{"num_hidden_layers": 10, "hidden_size": 256, "num_attention_heads": 2, "num_key_value_heads": 2, "head_dim": 128, "intermediate_size": 1024, "vocab_size": 8192, "hidden_act": "tanh_gelu", "norm": "layernorm", "norm_place": "pre", "norm_eps": 1e-05, "positions": "learned", "qk_norm": false, "attn_scale": 0.0884, "bias": "all", "tie_word_embeddings": true, "parallel_block": true, "init": "normal", "init_std_qkv": 0.0312, "init_std_o": 0.007, "init_std_up": 0.0312, "init_std_down": 0.007, "optimizer": "adamw", "learning_rate": 0.00139, "beta1": 0.9, "beta2": 0.99, "weight_decay": 0.054, "lr_head": 0.00354, "max_grad_norm": 1.0, "warmup_steps": 326, "schedule": "wsd", "decay_fraction": 0.67, "decay_shape": "linear", "final_lr_fraction": 0.0, "batch_tokens": 16384, "max_seq_len": 1024, "doc_mask": true, "z_loss": 1e-05, "train_tokens": 177900000, "max_steps": 10859, "dataset": "wikipedia_en"}
MLP neurons of a small language model. Each row is named by its layer, matrix (down: output weights) and neuron, and shows model dimensions 0-127. Each number is 200 + 20 x the weight over its row's rms, rounded and kept within 0 to 999.
After each neuron's rows, "fires before" lists the tokens most often just after its 100 highest values on Wikipedia text that the model never trained on.

L6.down721,210,174,199,211,199,202,203,175,206,216,193,210,187,201,211,204,196,185,195,200,206,221,205,201,206,190,205,191,220,212,207,211,205,201,199,196,210,208,188,196,149,173,195,211,189,204,196,173,205,210,205,221,204,212,192,174,197,181,224,206,199,207,188,182,206,186,193,192,198,191,228,203,202,185,175,183,223,177,192,179,189,211,213,187,191,204,219,194,219,189,203,190,198,175,185,206,199,193,209,178,217,209,223,171,193,185,212,197,202,189,201,197,208,205,228,195,204,196,190,173,175,307,211,236,196,357,203,193
fires before: "=", "In", "The", "On"

L5.down544,194,180,229,222,217,204,161,189,186,212,190,194,163,209,207,195,204,210,192,204,219,198,248,217,186,207,187,190,203,195,233,199,208,211,219,191,211,172,195,172,175,184,180,186,212,205,236,188,236,224,208,177,215,222,207,207,215,199,178,189,216,208,184,203,203,175,211,230,215,186,202,203,209,202,208,205,209,219,206,171,182,190,196,191,219,209,202,185,216,187,201,205,247,202,199,184,180,197,228,212,189,212,230,199,185,189,184,171,194,174,184,193,178,212,174,216,171,199,201,188,172,248,204,229,211,274,207,221
fires before: "-", "|", "\n\n"

L6.down223,178,211,196,225,260,203,165,206,195,179,164,173,200,193,213,183,216,228,227,198,176,196,167,204,210,172,199,199,191,194,212,231,202,213,194,190,184,216,219,220,197,200,241,205,223,178,199,211,193,221,211,198,190,209,195,212,188,198,180,195,207,247,218,195,196,170,221,146,230,203,212,173,191,206,203,211,165,184,207,213,203,151,237,208,202,209,198,219,215,149,184,207,192,196,201,202,154,172,168,215,207,191,207,193,203,216,250,210,204,192,186,210,201,205,141,204,156,203,173,176,195,223,169,173,224,215,150,211
fires before: "|", "  ", "\n", " |"

L5.down896,200,202,198,196,191,164,217,205,165,189,196,193,221,198,178,179,216,212,223,192,210,213,208,201,164,167,221,203,170,180,160,185,199,202,159,191,211,156,191,182,188,220,220,228,210,183,183,188,219,183,171,196,196,223,194,209,181,157,197,241,216,217,190,212,193,221,214,177,193,209,176,190,211,196,211,227,219,196,172,204,207,205,167,203,183,206,187,226,159,171,183,188,179,191,224,225,245,184,214,233,193,177,190,223,187,166,223,240,211,210,183,191,232,212,171,206,214,229,171,230,205,214,221,147,222,196,153,198
fires before: ".", ")", " (", "00", "1", "2"

L5.down975,221,224,214,244,217,228,217,195,195,213,210,192,203,166,188,190,215,198,239,212,198,220,187,188,174,191,218,167,231,182,197,179,184,176,159,206,182,221,197,218,213,165,220,216,226,221,216,176,209,162,240,209,231,167,210,198,224,206,215,218,165,197,199,198,194,212,196,187,190,228,190,204,217,164,194,170,215,235,181,225,214,189,185,234,195,167,205,229,231,171,207,211,195,203,200,205,188,152,217,208,159,171,214,228,187,187,194,208,232,219,171,178,195,222,210,211,214,184,198,219,202,202,200,184,187,258,201,196
fires before: "–", ":", ")", " |"

L6.down652,206,182,205,213,208,194,204,173,203,207,203,192,214,193,208,212,215,167,181,198,193,235,218,210,198,213,201,192,214,210,214,192,206,226,193,185,204,195,178,187,188,181,196,228,198,219,213,188,200,239,211,219,199,185,208,175,190,195,204,200,218,191,176,199,190,202,189,200,183,198,205,198,201,159,171,203,210,175,199,177,195,220,202,160,195,199,209,193,217,209,194,207,171,194,207,201,216,178,187,179,217,201,231,188,202,187,191,189,193,185,188,191,194,206,193,179,192,207,218,170,176,294,209,214,198,353,190,200
fires before: "=", "\n\n", "The", "In"

L5.down639,164,210,208,203,227,154,196,202,188,211,212,204,210,206,210,161,207,205,210,198,198,211,223,209,199,177,230,224,175,201,194,195,225,220,158,193,207,161,209,203,222,214,180,208,239,175,176,171,200,203,198,220,209,203,211,215,172,175,201,220,230,187,155,207,218,222,186,182,201,212,183,191,201,225,174,205,183,221,200,228,205,214,162,196,216,204,219,218,162,190,177,205,182,231,190,224,178,201,223,223,203,202,197,172,225,143,210,234,137,176,193,195,199,218,190,174,174,200,215,188,214,140,208,197,179,166,250,188
fires before: ":", ")", " (", "="

L6.down809,169,192,205,180,202,185,194,203,193,196,183,183,177,212,192,197,202,198,196,191,217,186,229,200,191,186,166,221,204,178,234,156,196,194,203,212,214,170,193,195,193,225,181,190,201,123,264,191,238,220,194,208,199,199,221,215,202,216,197,173,229,216,233,198,227,210,180,167,222,214,183,188,182,176,233,251,197,204,204,218,202,141,187,191,186,218,178,229,188,193,192,213,223,215,191,211,196,202,205,193,217,182,216,190,171,191,193,200,184,181,207,193,217,204,163,223,208,195,175,216,194,177,215,193,226,166,211,207
fires before: "=", "\n\n", ",", "\n", " 1", " |"

L5.down654,192,233,162,221,228,187,185,204,175,225,224,168,187,204,193,212,209,186,232,228,205,197,219,220,208,202,159,234,229,155,206,206,208,227,219,222,215,209,207,179,191,214,214,191,209,190,214,232,214,228,188,199,177,173,204,179,199,230,192,185,182,211,191,218,219,199,196,170,187,207,218,171,207,169,196,225,216,177,181,181,168,187,194,194,196,244,189,206,189,212,200,222,191,198,177,215,194,195,225,234,208,182,201,182,195,228,227,209,185,169,187,180,192,199,203,176,199,184,171,162,212,222,208,211,242,225,180,208
fires before: "|", "In", "-", "On", "The"

L2.down461,229,213,176,150,187,200,200,211,200,205,199,237,200,188,207,208,180,196,186,180,211,186,206,186,176,205,187,190,220,195,194,180,208,188,225,198,193,148,191,252,204,201,197,218,170,215,193,207,205,200,208,190,210,208,198,213,227,226,206,202,174,195,221,180,199,197,190,223,203,184,207,242,193,169,204,196,199,183,208,216,184,199,194,216,234,243,165,236,214,224,213,172,221,194,219,195,238,219,197,193,214,212,178,195,223,187,217,184,203,192,234,235,200,203,171,191,200,185,203,231,221,209,218,181,221,179,193,166
fires before: " 1", " 0", " 4", " 2", " 05", " 3"

L5.down935,225,194,241,238,176,207,206,176,201,178,206,197,200,206,188,181,200,210,223,204,167,200,200,204,245,223,244,228,192,194,210,227,171,206,209,183,214,191,207,196,218,156,207,194,174,208,169,235,195,210,205,220,203,223,219,182,233,189,222,226,203,223,218,214,201,195,165,200,204,205,182,204,201,162,178,191,227,258,215,208,211,183,224,191,208,157,197,209,203,192,185,173,216,174,219,152,212,192,190,175,198,186,205,195,181,184,205,200,184,193,188,225,206,190,183,151,213,211,202,178,200,219,209,198,231,234,196,240
fires before: "-", "=", "The", "In"

L5.down564,187,166,177,170,180,205,196,193,226,215,167,164,186,225,217,190,200,152,199,187,224,202,207,182,182,193,213,209,189,208,241,180,206,224,220,192,197,158,184,176,174,188,196,182,164,206,226,171,177,205,187,206,225,189,205,245,179,199,196,178,189,206,201,203,219,200,199,195,178,182,213,213,176,168,205,190,186,203,202,198,199,213,193,219,206,225,215,180,216,235,210,186,217,195,243,179,169,201,214,230,202,216,178,196,234,185,218,228,170,233,207,231,193,193,197,205,230,177,183,186,227,196,171,227,209,190,215,206
fires before: "-", "|", "\n"

L5.down949,225,177,219,199,204,211,224,177,203,201,208,191,217,198,217,196,228,194,195,191,202,205,216,194,196,205,217,205,214,191,202,184,195,203,198,208,213,208,204,184,145,177,198,212,196,194,194,199,209,209,211,215,205,209,182,188,196,176,213,193,214,206,174,174,195,193,188,214,189,172,247,199,203,172,172,194,221,179,202,165,191,209,201,181,203,182,224,190,226,195,214,197,200,172,207,207,222,192,211,199,231,198,232,183,206,174,212,197,221,187,194,226,211,186,213,179,208,202,190,173,191,320,202,218,193,339,193,211
fires before: "=", "The", "In"

L5.down499,202,173,206,174,191,238,209,159,191,199,199,176,202,222,174,205,190,183,221,164,219,181,236,212,217,198,209,187,208,196,201,189,229,213,230,210,191,199,171,174,219,205,194,203,179,222,202,193,222,219,215,175,193,198,223,166,228,170,178,201,177,246,203,169,215,196,191,176,231,211,166,205,214,220,185,249,199,177,207,189,200,191,224,216,199,188,243,197,233,211,204,201,196,211,169,196,207,205,202,208,225,191,166,231,220,200,191,230,201,192,194,217,191,194,200,211,181,202,175,235,178,182,224,226,213,197,203,199
fires before: " |", "."

L6.down521,183,193,187,186,195,186,173,192,203,190,199,196,216,204,175,178,191,187,223,187,175,226,230,234,217,245,242,177,197,195,194,229,218,196,180,187,209,214,191,184,179,189,205,220,236,202,212,236,203,192,173,226,165,210,229,218,194,222,169,197,210,214,195,221,214,203,174,191,211,201,188,200,201,196,220,188,221,211,224,178,196,196,205,198,218,207,201,200,212,188,158,201,196,200,188,193,228,183,203,193,206,199,205,195,185,203,203,199,216,171,261,194,197,205,176,168,225,196,188,163,194,203,208,184,202,226,187,197
fires before: " in", " to", " on", " by", " as", "."

L5.down390,230,235,203,224,203,220,169,197,205,198,191,184,210,203,174,202,209,209,201,189,196,193,236,227,219,211,217,182,219,184,209,174,198,215,183,183,195,213,165,171,194,213,187,227,180,210,206,190,217,181,153,221,188,182,211,163,213,191,206,184,188,212,207,198,188,203,195,182,219,219,187,192,236,161,198,202,264,200,223,193,208,158,219,215,170,189,213,224,203,214,200,191,233,214,190,219,240,219,232,231,201,196,170,207,197,209,177,171,214,174,232,219,185,196,202,217,223,202,180,176,182,207,216,205,206,242,178,170
fires before: " |", "8", ":"

L5.down301,203,181,182,207,198,180,204,185,188,220,221,166,195,217,195,209,205,184,194,186,188,178,202,215,203,201,208,223,205,186,197,201,183,184,197,164,195,174,187,202,162,209,175,182,174,203,204,186,154,203,227,221,216,233,197,200,212,189,211,185,160,215,208,146,220,186,218,195,219,194,208,187,194,185,179,205,227,188,228,190,177,215,191,207,235,195,218,210,236,215,195,195,201,215,179,215,203,209,212,202,224,196,238,206,203,225,229,179,233,208,201,206,202,176,209,172,194,191,180,186,214,264,183,205,227,287,189,219
fires before: "=", "|", "-", "\n", " Albums"

L6.down537,229,184,211,204,240,185,197,213,173,237,230,204,200,224,214,197,230,196,185,186,222,198,233,223,197,186,213,198,215,182,194,213,207,210,186,209,203,205,191,156,168,195,185,187,190,194,210,184,199,193,230,216,218,236,182,210,185,212,184,201,207,211,184,206,206,175,218,206,209,161,199,189,182,180,180,213,229,218,189,167,192,215,182,192,200,195,195,215,233,215,178,188,190,212,189,200,216,202,205,215,200,191,239,178,173,198,191,191,170,213,188,224,184,207,180,190,176,183,220,175,192,284,223,222,210,271,192,203
fires before: "-", "\n", "|", " \""

L5.down459,213,212,193,211,197,202,214,205,208,176,198,205,180,194,167,146,180,171,214,198,195,182,199,190,227,205,208,219,177,202,191,225,162,212,225,194,223,197,234,194,212,136,209,185,178,209,169,215,191,222,206,186,185,214,196,211,195,198,205,249,220,187,190,227,194,181,166,213,199,219,204,195,205,191,196,178,178,235,223,208,214,181,200,187,209,197,233,186,186,205,220,181,201,211,231,165,243,224,194,201,223,204,176,212,216,226,202,210,186,208,184,230,196,208,160,185,238,203,213,212,201,187,228,201,218,169,239,210
fires before: "-"

L6.down587,226,189,184,247,237,235,178,202,186,207,200,179,177,234,172,224,190,199,218,216,234,171,220,179,184,220,217,171,178,170,190,214,196,222,227,233,199,192,201,179,215,217,222,207,218,229,220,159,217,194,168,211,201,198,206,190,177,220,210,235,197,194,217,186,190,204,191,230,200,166,192,218,212,208,212,211,203,199,198,165,226,217,213,180,201,204,220,168,232,164,225,199,149,195,171,211,219,210,161,201,185,184,176,202,169,160,210,205,206,186,165,204,186,206,209,206,177,214,185,206,164,224,201,152,223,210,222,190
fires before: " |", ".", " \"", " †"

L5.down771,198,201,180,230,234,191,180,192,200,241,191,199,149,203,185,182,213,178,202,191,178,194,203,206,196,224,190,199,205,188,201,212,176,210,236,177,197,214,231,235,203,239,205,171,165,184,230,191,174,220,199,207,226,186,213,218,194,171,196,229,194,196,173,201,191,181,202,182,239,199,191,183,199,220,181,196,188,212,211,187,191,219,212,194,186,250,191,175,204,198,198,209,172,210,177,190,156,223,206,216,206,180,193,197,211,195,212,236,219,173,157,202,215,188,181,204,235,176,162,199,215,183,191,223,239,177,223,189
fires before: " |", "\n", " 1", "irm", ".", " —"

L2.down916,204,214,207,163,177,208,214,207,181,166,189,205,246,211,230,175,220,188,187,196,232,197,248,206,183,178,187,216,242,207,183,197,242,179,209,211,204,199,178,236,195,195,189,198,199,182,187,166,193,196,208,204,203,216,171,196,185,202,202,213,172,182,196,224,213,185,188,219,202,180,199,208,203,234,209,171,173,162,195,205,201,191,209,191,196,198,228,213,198,166,220,190,222,208,220,173,205,189,193,203,176,250,184,197,221,173,221,183,178,195,228,211,203,178,196,208,190,197,219,206,183,174,210,191,183,179,226,183
fires before: "\n", "  ", " 1", " 0", " −", " 2"

L6.down497,234,217,199,197,180,194,217,195,196,177,193,175,201,208,167,162,239,191,216,194,183,177,190,192,220,203,218,227,167,204,197,234,171,224,205,185,243,182,258,212,229,169,182,163,182,195,176,221,166,215,201,194,186,220,222,192,197,210,194,221,230,218,217,179,202,186,187,176,188,210,180,204,194,182,174,199,192,231,204,217,190,177,215,206,225,199,203,210,214,187,203,199,205,188,235,153,210,214,211,207,201,220,194,196,205,203,207,214,208,208,177,249,225,205,170,178,232,236,217,187,200,195,193,211,216,191,194,209
fires before: "-"

L5.down44,187,203,200,198,207,188,189,175,226,216,185,206,199,191,213,139,175,218,195,196,155,154,227,194,186,203,244,199,222,223,186,159,214,192,209,211,221,174,177,217,220,176,191,230,218,193,190,194,198,199,181,226,187,178,218,189,200,168,177,225,215,197,167,206,198,218,187,191,201,203,177,180,170,212,197,213,229,189,205,252,210,192,197,217,182,195,189,230,231,213,164,229,199,183,197,208,202,206,204,212,201,205,178,206,232,179,207,215,189,170,192,193,190,204,183,210,194,219,203,198,204,239,172,203,214,219,226,197
fires before: ":", "\n", " |"

L6.down643,213,195,211,200,225,190,170,187,205,178,191,222,147,203,179,199,185,213,221,226,203,180,201,222,223,223,170,158,236,190,199,211,211,219,176,196,189,204,161,216,214,226,225,212,205,193,224,216,184,216,176,230,205,165,203,217,220,226,187,202,191,194,227,207,172,195,197,174,225,214,202,202,211,206,221,191,192,171,210,186,203,209,203,185,188,198,196,221,213,179,201,197,232,205,235,206,187,169,187,218,182,170,206,252,200,216,218,187,209,219,241,232,185,204,162,169,183,214,183,179,204,226,191,203,184,184,208,209
fires before: " to", " by", " in", " on", ".", ","

L6.down833,233,210,231,185,229,203,208,190,207,205,215,216,188,189,212,189,204,192,213,225,199,200,194,194,209,198,186,183,198,216,224,181,227,192,200,193,175,169,219,186,197,173,185,190,206,172,214,200,195,201,216,193,143,207,225,186,219,185,166,220,182,187,185,184,189,181,219,158,196,213,188,171,151,221,195,221,218,206,182,181,208,167,161,234,208,212,185,184,188,207,176,221,234,222,214,195,234,170,242,199,211,205,232,214,205,213,209,187,211,209,199,205,210,192,210,203,196,207,204,203,194,225,189,211,206,296,214,224
fires before: "\n\n", " He", " The", " In", ","

L5.down3,198,244,188,224,224,205,197,209,195,237,220,135,182,176,180,185,239,181,235,213,189,203,209,207,227,191,208,200,226,186,190,209,219,206,202,207,192,207,191,218,190,164,198,203,178,196,188,166,185,211,205,197,185,176,209,172,182,192,204,204,202,224,204,210,192,200,196,181,221,214,199,194,200,160,174,229,222,216,210,196,209,213,196,210,187,215,180,200,229,197,196,186,227,211,199,199,233,168,222,202,204,188,224,176,182,189,229,156,165,174,185,201,187,192,178,165,217,204,138,165,208,283,225,200,239,257,220,233
fires before: "|", "-", ":", " the"

L2.down664,231,196,214,188,206,208,214,198,204,208,201,223,240,212,199,187,183,221,181,187,196,215,193,182,214,218,187,188,214,216,254,167,171,220,165,179,203,168,234,211,201,183,166,227,204,180,210,174,182,186,223,222,169,199,203,146,233,188,195,217,225,225,184,218,174,186,179,191,192,216,189,176,171,202,182,212,171,197,196,217,235,169,209,211,171,180,193,193,230,208,178,219,212,236,191,197,202,232,183,197,192,215,200,218,219,195,213,211,213,155,167,232,194,224,215,215,167,193,203,213,189,203,206,196,171,212,204,218
fires before: "\n\n", ":", " Da"

L6.down563,204,190,199,214,189,211,163,176,208,203,207,190,184,202,194,179,210,206,241,203,194,226,161,221,188,206,210,185,190,204,254,196,215,191,198,222,212,187,168,149,169,217,193,192,196,218,239,217,227,226,204,192,199,223,201,187,211,216,169,211,206,204,226,195,179,193,228,198,227,154,206,192,238,210,190,190,234,213,233,218,177,204,180,207,196,216,220,199,203,205,206,204,171,188,194,204,218,183,194,177,180,178,197,180,146,193,202,203,172,214,236,177,220,191,173,179,213,145,207,178,187,210,216,194,238,243,183,219
fires before: ".", ",", "\n", "\n\n", " York"

L6.down897,182,219,185,159,220,214,205,195,226,214,213,184,200,178,166,184,192,211,194,197,210,192,194,183,172,198,209,208,221,188,166,195,189,180,211,202,192,222,183,186,168,197,199,235,217,200,195,200,213,192,200,203,199,190,152,219,173,163,198,212,193,198,201,159,205,225,225,217,178,179,211,192,206,220,234,195,200,181,223,186,214,192,227,208,188,200,198,196,161,201,212,202,213,200,230,203,202,199,185,230,197,223,196,200,191,205,212,192,203,182,220,193,204,164,229,241,192,225,178,184,203,165,180,207,198,176,205,227
fires before: ",", " |", ".", "–", " he"

L6.down536,230,226,209,196,186,207,212,228,197,193,168,204,236,196,256,212,214,174,213,197,215,193,187,213,186,188,234,172,164,202,189,195,218,210,228,214,192,203,193,235,212,173,214,185,181,195,176,196,178,204,186,196,230,232,195,165,227,200,221,163,221,238,180,192,185,222,239,175,202,178,192,180,228,199,170,193,203,206,188,221,164,213,226,198,203,217,227,202,214,198,184,193,234,186,215,218,170,223,215,209,227,219,186,206,225,200,168,202,198,185,215,194,170,218,188,216,203,217,209,187,200,193,158,227,168,202,198,173
fires before: "\n", " Ref", " Notes", " |", " %", "  "

L2.down542,215,194,172,218,182,219,186,177,190,203,183,183,255,195,193,188,215,161,222,188,206,216,200,199,192,214,215,247,197,209,226,167,226,187,203,199,210,194,143,183,202,189,188,160,202,211,232,200,199,228,185,189,187,189,187,178,222,198,202,166,181,198,207,190,175,175,199,161,198,222,198,198,196,220,206,214,176,202,177,201,203,163,185,176,207,239,188,238,214,224,193,200,179,215,206,229,219,214,199,194,205,187,160,202,197,198,202,196,195,203,226,226,196,189,147,193,161,210,174,158,163,189,195,199,259,208,233,206
fires before: ",", ".", ")", " and", " to", "\n\n"

L6.down856,188,178,195,161,207,236,189,200,235,183,152,170,184,188,196,234,189,213,223,177,202,187,201,176,214,202,182,167,195,192,195,207,209,198,175,170,179,214,194,202,205,198,220,208,187,187,204,202,194,161,175,217,216,168,192,243,202,214,202,196,193,214,197,194,214,183,163,187,187,185,199,190,217,227,196,204,208,200,232,215,223,185,198,209,197,196,188,224,185,158,189,196,201,231,202,182,181,187,212,210,220,152,205,241,207,190,189,220,209,196,207,184,204,222,189,210,187,180,194,181,203,190,171,168,203,209,209,231
fires before: "|", "\n", " by", " as", "-"

L2.down838,247,198,194,170,174,207,222,258,191,213,183,197,202,200,188,195,184,221,200,190,233,242,199,206,176,221,197,200,213,194,237,179,205,189,210,222,214,162,201,223,215,197,175,184,191,193,189,187,203,171,187,178,198,177,217,190,180,207,197,201,207,182,201,242,210,190,199,187,207,182,205,202,174,176,195,216,199,174,188,212,220,208,182,192,207,246,189,210,200,229,203,194,202,202,246,220,221,236,221,234,207,205,180,223,183,189,226,221,179,201,187,190,197,197,199,171,163,194,172,196,211,186,229,187,222,209,212,235
fires before: ",", ".", " of", ";"

L6.down215,190,196,176,205,205,199,193,216,211,190,217,188,163,189,208,208,206,218,222,192,202,219,188,203,204,190,194,173,225,180,207,198,209,201,214,192,194,210,158,200,112,197,200,189,188,214,185,215,217,224,217,171,220,179,169,188,193,193,237,216,174,186,188,228,205,196,246,223,210,222,286,226,231,185,199,184,189,193,200,173,222,202,186,207,175,203,172,185,217,184,209,162,206,204,186,229,210,201,178,196,184,185,208,176,211,216,163,196,190,196,218,214,204,185,224,209,203,157,194,179,244,204,200,176,200,193,194,192
fires before: "|"

L6.down190,205,237,212,209,183,189,159,205,198,193,189,196,169,203,177,201,221,197,209,194,194,249,193,201,211,212,202,153,197,173,172,181,219,211,194,231,219,224,196,219,192,188,208,189,198,241,209,222,203,183,216,192,208,212,186,201,210,211,190,198,218,153,156,174,196,183,202,218,221,216,224,197,221,202,188,189,177,193,228,210,175,204,215,192,196,213,213,229,183,196,207,172,186,186,183,191,183,217,196,189,191,204,154,212,193,188,188,215,174,215,187,167,183,189,219,223,217,178,240,189,184,184,211,219,213,152,221,174
fires before: " |", "\n", " %", " Goals", " Apps", "|"

L5.down747,193,193,184,186,190,214,183,201,171,226,201,190,196,207,166,168,213,212,248,215,217,176,183,168,191,229,201,189,205,202,176,211,197,203,218,216,183,217,189,187,170,211,233,228,228,215,190,174,230,195,237,162,193,191,166,188,204,182,198,186,220,196,184,186,208,230,206,207,193,226,175,171,183,237,213,186,239,177,201,201,217,179,190,217,183,204,202,194,175,220,230,226,206,203,231,216,215,227,200,214,160,181,205,200,170,198,188,179,198,166,191,225,203,172,199,211,195,206,173,231,207,198,189,152,241,225,209,194
fires before: " |", ".", "(", ":", "nt", "%"

L5.down281,267,194,178,215,252,209,216,183,222,192,176,226,219,209,158,194,205,226,192,201,201,188,204,199,212,200,172,176,220,170,189,204,168,192,218,218,177,218,206,186,206,194,182,176,211,177,219,194,184,228,201,162,196,236,206,178,173,184,186,229,191,213,215,184,175,164,212,194,214,197,221,178,191,199,205,201,179,181,216,199,221,167,227,188,175,226,242,179,233,207,210,195,187,198,172,173,213,230,192,214,229,185,213,213,199,209,199,215,209,191,179,220,179,180,190,170,194,182,178,184,161,211,176,204,212,198,220,191
fires before: " |", "-", ".", " ("

L6.down188,172,191,209,192,202,203,203,205,172,204,195,182,182,206,199,194,202,224,205,168,198,210,172,188,203,171,182,164,227,180,219,174,230,238,170,192,179,197,185,208,209,160,197,208,187,178,203,180,191,206,193,212,203,186,160,207,208,187,192,211,168,204,224,180,188,196,181,179,178,177,202,224,195,180,216,251,168,172,217,210,232,173,188,232,199,185,184,196,176,198,190,196,234,168,234,202,180,187,238,172,234,196,211,207,184,213,210,185,195,208,194,212,200,215,199,227,186,236,163,183,207,206,174,200,221,242,240,198
fires before: ",", ".", " the"

L5.down980,215,208,187,237,184,183,228,190,161,167,198,241,161,239,191,190,182,204,220,212,220,204,190,228,231,204,201,200,198,181,188,191,199,193,184,236,242,193,159,197,191,238,207,204,177,218,207,182,242,195,192,190,206,192,193,172,188,207,206,221,211,231,179,209,234,198,201,216,204,189,212,185,180,196,213,184,204,199,199,222,188,214,217,196,199,207,212,220,186,201,212,187,176,204,207,221,209,216,209,198,178,204,153,235,202,188,194,219,212,206,165,158,199,206,210,189,164,193,210,207,184,148,226,222,183,199,196,199
fires before: " |", ".", " March", ":", " ("

L5.down865,173,204,190,228,213,179,202,196,202,170,202,225,213,164,172,182,213,220,215,206,218,182,193,179,198,194,197,158,200,214,179,174,178,209,162,205,186,214,196,159,212,160,214,202,172,176,187,201,207,214,204,154,199,187,209,180,170,173,225,200,201,203,183,170,142,195,201,200,223,204,203,153,212,185,204,189,194,169,204,201,195,198,201,214,182,150,172,192,183,210,192,170,217,201,212,218,215,215,202,197,230,185,186,207,171,187,221,217,200,203,214,205,234,201,188,221,179,208,220,211,205,161,201,197,193,209,217,210
fires before: ")", ".", ":", " ft", "0"

L6.down634,205,163,214,190,212,183,206,218,186,170,180,223,203,168,230,196,181,193,192,186,188,193,215,231,182,201,191,214,214,189,204,185,221,201,231,194,201,203,159,190,181,182,182,226,200,181,178,201,233,209,182,198,227,199,187,207,156,188,203,232,203,187,184,212,199,163,174,195,219,190,212,210,218,193,191,170,206,217,174,196,223,196,213,216,165,208,163,246,193,222,197,206,224,194,197,208,198,200,178,211,211,216,185,171,211,211,198,191,199,180,214,166,242,207,193,166,171,208,215,213,239,199,230,203,213,230,214,219
fires before: "|", "-", ")", ":"

L2.down223,214,212,202,131,209,194,207,180,219,202,212,205,216,190,207,184,207,256,200,169,191,242,216,187,215,228,198,185,233,207,232,180,177,215,185,180,196,185,219,200,198,184,185,218,213,212,222,194,193,174,202,216,209,202,209,161,213,171,202,230,204,222,184,206,191,174,187,202,208,208,191,227,192,209,159,234,188,192,208,221,210,172,217,188,186,167,180,211,235,225,185,188,227,222,202,214,221,222,194,170,196,182,203,198,195,191,194,181,174,158,181,236,215,219,216,176,172,193,212,211,181,217,221,202,179,217,181,192
fires before: "\n\n", "="

L5.down418,209,204,221,202,217,188,178,169,185,191,198,221,217,200,193,209,197,199,205,204,211,215,160,203,178,184,205,223,209,207,212,226,197,193,193,189,217,223,174,212,193,199,185,203,218,206,202,197,250,193,187,230,182,194,184,174,177,209,164,215,235,194,202,170,207,214,171,176,219,203,178,221,180,210,208,218,199,231,202,186,233,197,181,185,201,214,200,249,209,216,179,172,197,219,228,180,199,192,200,207,180,204,178,222,207,208,190,208,201,224,182,225,197,142,156,214,187,210,190,162,211,181,221,221,213,208,190,216
fires before: ",", " to", "."

L5.down814,220,189,188,221,207,214,175,173,214,195,197,213,171,255,149,197,214,195,191,189,224,176,197,198,218,200,170,162,165,196,202,218,161,185,198,219,206,201,182,193,202,192,183,197,188,200,177,175,218,204,191,188,218,197,208,206,201,185,228,265,217,194,181,200,187,201,203,181,241,191,218,174,201,203,201,198,183,208,213,194,207,189,254,209,193,205,259,173,210,206,214,195,173,177,197,192,230,213,188,172,217,192,157,219,184,191,209,217,188,201,167,174,183,200,197,222,221,173,184,195,188,171,222,208,197,190,234,201
fires before: " |", ".", "-", " \""

L2.down318,240,195,187,219,220,183,214,172,234,221,189,221,214,194,222,200,193,206,191,196,206,215,184,177,194,172,154,197,195,217,230,192,170,236,194,170,192,207,207,183,193,195,170,215,205,208,202,182,213,219,233,188,149,209,181,176,211,194,184,221,237,230,167,213,198,220,186,183,192,220,207,176,194,205,180,224,181,177,223,235,178,189,221,189,207,186,206,205,215,199,187,215,161,190,193,227,195,175,180,228,197,188,167,214,241,189,206,197,239,183,188,235,213,233,183,195,192,188,227,182,186,204,233,176,171,209,170,225
fires before: "\n\n", ":", "\n", "="

L5.down905,237,221,212,182,223,207,191,205,226,211,201,157,193,191,193,197,180,178,189,201,228,225,222,188,205,181,175,228,165,170,205,193,186,178,223,183,184,213,150,214,173,196,196,213,203,182,211,234,205,199,212,199,164,206,220,214,197,215,204,201,164,185,231,194,197,190,215,193,209,215,210,202,223,214,186,184,206,186,218,183,194,180,215,221,192,247,188,220,191,198,200,195,207,214,197,181,199,225,190,237,211,210,196,198,227,240,163,192,242,211,201,170,207,182,167,218,216,188,154,181,167,200,183,232,219,204,198,204
fires before: ")", ",", ".", "–", ":", " to"